MLP neurons of a small language model. Each row is named by its layer, matrix (down: output weights) and neuron, and shows model dimensions 144-207. Each number is 128 + 32 x the weight over its row's rms, rounded and kept within 0 to 255.
A block is one neuron, or neurons of one layer that tend to fire together. Before each block is what it responds to, as a language model described it from the Wikipedia text at the highest values.

Word-final noun completion
L6.down451 [125  97 141 111  99  91 130 138 113  75  83 133  85 145 137 149 121  95 130 202 193 179 106 161 152  92  81 148 181  97  98  95 144  92  68 154 150 123 165 116 119 143 170 165 137 126  94 146 139 158 137 120  89 166 126 136  91 128 146 118 104 145 128 176]
L6.down550 [152 159 102 158 150 145 155 125 134 158  86 139 124 117 189 103  84 155 123 112 187 127  95  93  82 120 131 105 154 144  83 127  72 120 133 130 100 200  88 124 131  84  79  68 108 158  67 122 137 128 113 105 103 115 109 144 144 135 190 128 129 180  93  85]
L6.down625 [129 123 114 156  66 125 128 121 154 109 130 166 109 105 135 107 143 116 159 191  88 141 132 134 136 131 145  78 104  86 105 155 125 127  78 138 106 135 146 209 112 154 148 101 158 133 141 101 106 115 149  94 130 120 137 120 115 136 173 110 136  74 136  92]
L6.down869 [124 152 117 145 127 114 163  76 143 122 135 178 137 157 122  69 127 204  99 120 158 121 185 127 144 150 106 143 140 147  97 110 164 102 178 126 101 153 132 146 130 155 106 138 106  99 161 181 182 162 125 125  94 150 148 144 154 146 146 140  75 160  91 122]
L6.down953 [167  95 161 108 151  52 152 101 127 168 120 188 124 148 145 141  95  42  92 146 143  87  82 139 153  96 114 112 170 147 100  90 163 131  88 144 145  92 150 139 153 170 105 116 136 123 118 128 139 138  94  99 108 136 140 111  83 146 125 151 136 135  99 137]
L6.down1078 [149 101 168  96 144 148  80 117 127  99 141 134 211 165 158 116 147  79 130 159 111 190 127  89 156  80 138 143 121 136 103 164 129 165 169  35 109  83 131 114  93 151 175  98 160 106 104 125 134 148  98 133 138 103  70 106 129 119  82  91 149 116 162  75]
L6.down1094 [198 137 108 128 103 101 111  59 129 149 179 138 134 116  89 138  90  87 154 134 137  89 186 102 146 113 137 147  85 154 148  99 122 141  88 137 139 126 182 175 139 129 111 131 115  76  66 112 142 116 155 176 172 145 208  74 175 109 167 118  91 172 125 125]
L6.down1339 [140 110 148  92 148 160  82  67 176 106  86 110  88 162 162 126  90 102  99 194 179 175 151 149 160  97 162 162 181 127 155 106 156 110  98 136 130 127 132 104  71 114 149 145 162 151 112 117 128  98  54 141 120 105 121  87 140 108 185 111 103 122 113 160]

Date year separators
L3.down156 [107  75 145 126 130 124 135 163 118  99 152 143 112 157 192 174 203 146 116  88 177  72 131 149 110  90 114 158 134  97 119 145 109  90  93 141 166 118 108 134 111 126  98  89  80 110 147 195  84 111  87 122  79  95 163 131  50 188 190 101 183 160 181 164]
L3.down163 [113  57 134 130 158 164 103 122 124 167 172 121 137 111 147 116 174 124  91 114 165 147  68 105  88 142  87  85 192  83 119 128 170 145 137 188 117 139 175 108 174 161 137 154 135  90  99 119 161 119  94 172 135 125 123 109 102 112  82 107 130 111 113 129]
L3.down397 [137 127 160 113  97 114 148 141 122  99 135 123 164 158 137 135  96  63 154  85 160 119 129  65  66 206  84 182 194  59 119 124 115 135 115 169 192 201  54 107 151 139 160 153 152 148 104 120 122 107 181 124  91 153 131 152  82 161 119 125 179 150 153 125]
L3.down520 [184 129 129 144 108 100 177 151 129 174 128 151 133  98  94 109 167  93 113 108 103 163 131 130 129 125 113  90 126  18  83 152 103 109 169 104 125 183 120 133 121 153 187 165  66 132 144 171 125 155 135 134 172 139 165 160 115 117 197 124 204 145 157  88]
L3.down893 [117 121 135  97 149 125 106 165 137 126 114  85 177 169 108 171 166 154 123 122 120 147 132 144 113 123 136 149  85 130 169 164 178 176 145 149 119 115 103 130  83 129 143 118 144 151  64 102  95 139  99 130 112 118 138 145 131  75 157 104 156 109  99  97]
L3.down1191 [174 102  91 111 139 111 121 122  98 202 120 168 100 137 124 113 169 116 127 141 114 153 124 127 127 108 119 115 121 134  76 169 162 147 169 117 105 114 132  87 120 177 191 130 125 147 111 181 117 164 129 152 186 145 219 103 177  80 121 114 164 182 104 121]
L3.down1255 [144 105  98 178  86  72 107 164 141 107 120 126 173 117 190  99 160 121  94 109 130 160 173  72 123 177 149 173 166 131 133  82 153 162 121 110 124 103  77 166 168 137 125 154 136 128 121  85 134 172 152 115  26  77 139 178 111 163 114 125 153 190 137  74]
L3.down1283 [217 140 172  90 123 107 176 187 131 184 119 151 109 115  96 146 187  64 159 160 218 118 145 181 138 113 147  91 182 157 152  87  84 142 104 136 155 142 133 152 148 131 134 134 184 147 123 129 192 132 144 144  90 155 165 126 131 125 163 105 126 136 105 172]

Word-completing final subword pieces
L3.down146 [131 118 107 170 107  70 116 139 104 182 142 139 160  53 137 151 155 114 113 123 146  94 149 112  65 162 158 133 121 168 169 123 128  85  88  52 148 112 178 190 119 105 181 120 113 134 129 165 118 115 158 159 149 138 117 111 126 141  72 148 184  79 143 123]
L3.down148 [173 114 135 138 127 108 157 153 151 109  66 178  80 114 100 159  68 179  91 167  88 187 171  65 170 114 126 166 101 115 121 136 115 108  98 133 169  95 174  95 105  45 116 147  60 118 181 121 152 103 134 122 183 110 156 149 114 122 131 159 137 117 116 137]
L3.down335 [139 148  85  97  90 128 172  81 119 111 124 207 140 159 176 165 127 193 126 113  78 147  93 125 170 157 112  49 187 131 116  99 150 141 141 109 128 117 146 121 183 139 100 155 163 123 156 139 152 147 146  91 101 124 140  82 173 164  81  82  74 156 121 160]
L3.down378 [133 120  69 121  95 150 118 185  80 142 146 152  72 144 127 107 169 140 112  65 153 154 121 112  86 126 117 159 145 114 122 113 128 144 147  96 165 182  93  79 192 135 155 122 162 118 148 150 154 145 108 118 137 126 147 120 140 128 181 116 100 167 158 156]
L3.down813 [224 166 121 122 128 127 192 182  92 101 135 150 122  83  99 136  67 107  80 141 161  96 167 124 175 137  81  47  97 153 104 161 128  51 148 101  93  73 138  71 130  70 118 132  52 129 164 130 162 160  92 109 120 116 131 131 138 107  89  97 137 123 142 132]
L3.down837 [136  86  98 118 146 207  87 160 172  92 156 152 105 104 109  96  77 122 178  89 133 144 163 159 155 105 128 147 139 103 150 129 162 150 146 134 129 124  90 135 125 125 179 172 157 144 140 118 148 122 131 126 125 117  73  88 161  83 156 166 151 125 138 177]
L3.down958 [180 133 183  96 124 140 186  59 181 117 134 149 149 129 175 166 161 172 134 122 179 112 163 209 155 138  99 120  95 135 146 128 166 106 127 134 122 163 139 149 147  99 156  91 157 118 120  91 164 106 155 146  71  97  53 182 195 123 114 208  91 182 123 141]
L3.down1104 [132 110 127 170 117 123 154  88 127 121 161 179 156 132 140 107 178 121 133 152 226  85 170 148 146 114 152  87 152  97 118  69 118  89 155 119 124 104 108 131 114 177 110 113 116 145  95  99 115 140  98 117 113 135  98  95 113  96 116 133 101 187 148  96]

Sentence-final boundaries
L5.down1 [123 147 101 143 141 120  99 168  82 113 129 135 124 128 151 145 118 155 131 111 131 193 147  98 124  76 129 114  82 135 127 130 116 105 157 108  71 137  91  75  84 122 165 109 138  96 115  92 138 128 152 130 132 101 123 117 110 140 190 110  98 108 167  95]

Sentence-ending periods
L3.down151 [169 168  82 146 148  87 129  87 105  83 140 131 137 135 146 117  63 113 113 122 141 115  92  97  78 126 138 107 157  43  91 174 137 124 153 206 138 140 107  47 146  82 151 144  95 135 154 188 118  87 125 207 103  97 109  86 141  98 116 126 150  89 140 127]
L3.down256 [151 177 124 155  96  65 162  92  96 124 131  73 112 126  98  61 143  98  61  93  83 156 109  93 107 125 118 105 124  91  87 157 144 182 123  89 107 179 168 128  72  91 142 142 147 105 135 164 126 159  82  82 187 147 103 155 151 128 102 142 106 123 173 210]
L3.down356 [ 93 136 103 141 194  89 140 148  76  88  58 148 154 147 127 104 108 143  83 115 119 146  84 144 114 186  63 110  54 167 145 138 152 100 102  96 133  96 125  99 119 110  89 102  56 128 104 165 148 128  93 162 105 114  99 147 129  94 147  89 153 105 131  54]
L3.down869 [150 150 134 145 119  95 119 118 136 114 144 152  92 107 157 192 137 179 172 147 110 127 134  96  69 102 102 232  93  93 134 129 108 128 104 108  96 133 112 100 113 110  62 170 131 115 136 135 145 143 129 117 108 112 102 156  82 120 103 114  76 135 151  94]
L3.down900 [161  99  94 108 119  85  83 148 124 181  61 141 138  79 117 103 159 157 119 190 111 133 117 113  85 193 113 149 110 154 154  65 127  83 122 138 129  65 109 139 152  76 162 138 185 120 101  93 133 197 105 174 126 132 188 122  82 144  87 156 107 105 135 131]
L3.down989 [ 99 116 136 153 119  84 115  98  69  92 166 153  87 168 102 153 132 141 151  90 131 116 164 100 124 107  63 127 154  67 118  79 154 122 139  98 123 132  85 134  84 114 110 154 145  88 123 129  82 115 117 131 162 137 130 127  90 100 135 116 123 126 112 127]
L3.down1264 [ 78  81 155 176 140  74  98 119 132 146 153  84 147 133 130 130  96  90 110 136 140 203  70 134 103 108 141 128  74 144 109  63 114  90 165  66  85 124 142 144 104 107 138 202 110 153 118 128 127 136 137 101 139 127 122 128 104 102 179 105 143 110  83 103]
L3.down1367 [ 98 120  93 122 134  61  89 136 196 161 125  38 129  89 104 147 164 151  92 126 132 162  76  99 132 175  92 136 128 205 133  82 117 115 105 122  93 123 144 108 142 142 137  69 144 116 156  61 118 120 105 107 146 104 154 116  83  83  84  86 178  86 119  56]

Noun-completing word endings
L5.down1058 [153 129 128 148 127 145 145  76 168  72  95 121 140 152 147 113 145  54  87 159 168 106  87 146 135 175  86 106 169 127  93 128 159 128 120 100 151 143 133 150 104 149  82 167 154 167 227 154 128 204 133  58  99 118 124 122 131 137 104 136  94 164 132 130]

Structural delimiters in tables and lists
L5.down1039 [155  93 114 158 157 158 158 124 139 104 150 136  57 156 108 119 139  99 125 149 139 102 130  64 143 119 119 179  88 103 168 136 146 165 192 130 102 114 159 145  57 135  84 122 110 164 140 169 159 143 137 144 161  95 107 154  96 146 109 135 132 138 105 155]

Infobox and table field separators
L3.down76 [119 145 167  76 131 129  81 124 157 118 147 101 134  96 172 105  81 161 122 102 122 175 129 114 107 162 136  71 155 180 136 133  94 195  78 131 133 186 149 140 115  67 161 112 174 132 173  77 152 131  79 132 124 129 164  87 126  59 141 158 169 106  81  79]
L3.down211 [117 139  58 173 200  68 149 153 144 131 110 115 139  75 151 110 121 138 175 170 194 164 156  92 150 146 142 143 167 121  85 144 121 131 146 169 108  89  79  43 161 103 129 148 136 136 141 107 167 131  87  82 161  50 136 159 151 122  79  77 141 165 111 118]
L3.down419 [103  87 128 113 175 154 119 135 128 122 143  97 117 126 137 168 160 134 159 117 131 113 172 145 141 123 123 171 186 133 134 106 156 131 167  87 156 112 140 152  91  88 155 121 158 156 127 126 168 120 107  85  48 188 115  65 196 193  21 134 177 105 153 113]
L3.down431 [125 107  71 124 163 139 124 137  83 124 139  95 182 196 140  79 133 149 109 136 175 150 154 133 130 138 159 107 117 120  80 122 108 110 116 133  64 122 116 100 154 157 143 118 166 104 126  69 147 108 102 128 109 134 160 124  97 140 161 147  72 158 144 128]
L3.down716 [100 141 119 104 218 198 135 148 194  78 148 127 115 120 110  41  88  97 141 143 112 144 128  75 122  87 153 112  94 141 148 142  60 112 133 154 143 157  87  94 122  66 103 150  94 140 129 156 145 135 139 118 148 176 139 133 171 100 140 120 149 133 210 129]
L3.down783 [117 151  87 140 174 164 103 121 116 142 125 113 160 122 183 203 146  96 139 102 127 119 186 184  71 166 116 156 180 144 135 147 153 131 159 136 201  88 148 159 122 104 132 110 144 168  83 142 168 148  61 133 148 147 101 163 115 144 123 163 147 114 112  77]
L3.down920 [180 101 123 140 153 105 115 102 110 107  87 141  49  90 137 117 183 184 140 120 147 154  86 104 163 126 158 171 110  76 124 163 116  84 148 170  90 107 147 134 109 146 139 107 113 107 193  90 132 153 118 153  90 117 111  73 155  89 209 211 128 109 137 106]
L3.down1416 [ 98 117 126 145 111  72 142 130 133 109 148 137 118 152  77 116 178 196 123 150 105 137 128 101  92 117 107 166 125 132 109 133  48 138 164  79 163 155 183 178 117 116 122 130 160  80 229 131 182  88 135 159  38 118 192 164  78 127  96  93 166 151 160 110]

Mid-sentence commas
L6.down63 [154 100 132 147 113 138 142 157 108 134 150 110  83  33 165 138 119 117 122  88 151 132 130 190 118 128 106 114 119  89 159  63 101 127  96 141  93 170 177 113 123 148 152 119 163 122  82 192 112 119 144 136  86  75 112 131 125 112  97  96 142  87 135  91]
L6.down94 [ 92 137  88 162 108 150 114 122 140 159 143 116 122 144 137 147 147 136 104 135  76  78 116 149 153 126 110 161 130 100 111 102  72 135 117 152  66 172 187 117 113 147 148  56 117 140 144 127 143  89 114 179 147 178  96 112 133 129 100  93 157 104 130  93]
L6.down566 [114  63 164 171 123 142  74 100 109  80 132 136 115 102 135  90  71 162 101 105 138 140 142  78  94 147 122 140 145 120 114  96  89 116 131 120 120 160 179  86 167 163 145  71 152 125 148  98 153 154  58 105 163 186 124 144 106 112  78 130 113 164 126  46]
L6.down645 [142 153  90  94  77 143 142 168 107  89 135 147 113 112 179 166  84  81  87  93  85 153 114 151 168 186 129  61 165 154 169 173 102 106 177 154 105  85 107 124 105 144 121  98 145 121 132 136  72  68 114 131  98 139 132 171 104 113 147 127 149 128 141 119]
L6.down650 [101 126 181 112 144 122 169  51 151 126 108  83 120 215 153 167 106 113 150 113 181 114 105 121 178 180  69 180  92 137 131 111 138 209  70  70 192 109 158 123 137 107 145 152 130  98 102 134 152 105 125 113 154 108 137 181 176  80 106 152 168  95 125 180]
L6.down785 [114 177 152 161 157  86 109 129 119 137 175 166 161 105 115 129 131 140  64 183 160 127 103 137 167 140 100 107 166 115 108 174 152 138 179 136 123 130 104 108 119 146 144 161 204  76  91 147  66  85 105 121 142 122 130 134 133 149  71 115 132  99  90 131]
L6.down1268 [148 148 151 108 144 154 147 112 108 123  47 124 116 125 140 136 139 116 133 110 134  99  76 177 126 146 141  86 141 169 160  95 156 176 122 195 164 131 125 141 150 131 100 151 105 157 128 117 171 118 145 123  99 118 114 161 102 109 146 151  88  89 101 130]
L6.down1351 [105  80 180 116 122  85 176 108 142 164 181 165 100 143 150 167 126 162  95  72 145  41 103 108 139 141 103 149 103 119 164 124 145 102 143 126 115 148 115 122 152  94 137  86 106 143  60 104  31 153 124 125 131 117 175 137 109 135   0 116 183 129 140 115]

List item separators
L5.down636 [100 153 134 128  91 151 121 136 149 118  95 122  66  68  91 119 153 139 112 168 133  59  90 109  93 147 103  99 176 119 172 120  84  88 118 156 127 189 172 173 167 143 145 122  76 110 174 101 121 145  95 101 105 125  69 134 177 116 121 104 170 115 126  93]

Templated data field tokens
L6.down304 [136  70 171 208 127 151 118 140 102 104  88 155 112 127 145 185 121 126 168 146 191 164  88 126 104  97 154 163 108 165 149 164 119 106  94  69 169 133  93 107 157  95 111 171 128  92  99 184 106 107  91 121 143  73 109 173 107 153 100  52 126  78 155 131]
L6.down311 [ 63 167 121 142 145 131  98 128 130 151 115 103 151 155 132 179  82 135 163  94 119 149 111 141  72 130 104 103 147 142  83 150 118 121  78  87  86  92 119 108 114  88  88 127 185 162  90 140 103 160 104 130 144 144  91 165 145 134 142 129 137 203 113  63]
L6.down319 [ 80 138 107 151  91 168 133 131 157 107  60 184  83  81 114  85 113 151 116 154 175 140 105 154 167 156 154 180  79 101 177 127 160 113 107 165 139 132  62 145 149 127 139 158  94 134  91 149  66 118 123 105 117 134 108 175 178 146 117 160 107 109  91 135]
L6.down597 [139  99 148 100 137 170 135 120 171 132 132 156 125 128 172  62 170 110 120 128 101 174 109 133  42 124 152 149 101 120 118 152 121 152 142 158 149 164 127 170 125 114 165 125 133 185 125 141 112 127 136 139 107 131 168 193 132 141 143  98 160 129 119 129]
L6.down759 [158 144 190 175  79 137 127 159  61 151  89  96  98 166 133 149 129 136  69 124 151 106 125 139 129 137 158 115  64 100 105 117 139 128 122 107  89 104  93 114  83 144 147 146  91 151 126 166 119 130  22 158  78 104 139  90  76 141 153 159 101 104 128 147]
L6.down1125 [116  98  95  95 124 201 135 110 138 125 158 158 134 113 154 119 149 144 112 100 120  75  95  52 127 153 141 152 126 113 126  99 134 128 114 153 148 174  89  71  95 152  85  86 101 161  77 152 120  63 144 114 143 128 129 165 104 134 175  65 112 175 192 152]
L6.down1170 [138  91 100 196 152 146 146 109 107  99 120 127  89  44 104 125 129 163 164 151  90 174 172 152 115 140 139 148 133 109 148 152  87 108  98 162 165 114 132 125  98 137  99 112 130 160 147 115 119 165 113 110 129 129  38 175 137 170 171 149 102 134 123  70]
L6.down1360 [158  81 179 115  98  65 149 103 125 100 127 132  90 109 173  98 100 158 111  65 120 129  85 127 134 134 108 163 189 168 117  89 118 134 160 121 129 126  65  84 124 114  78 133 100 119 172 174 143 123 168 170 172 118 100 128 142 124 145 131  52  94 116 140]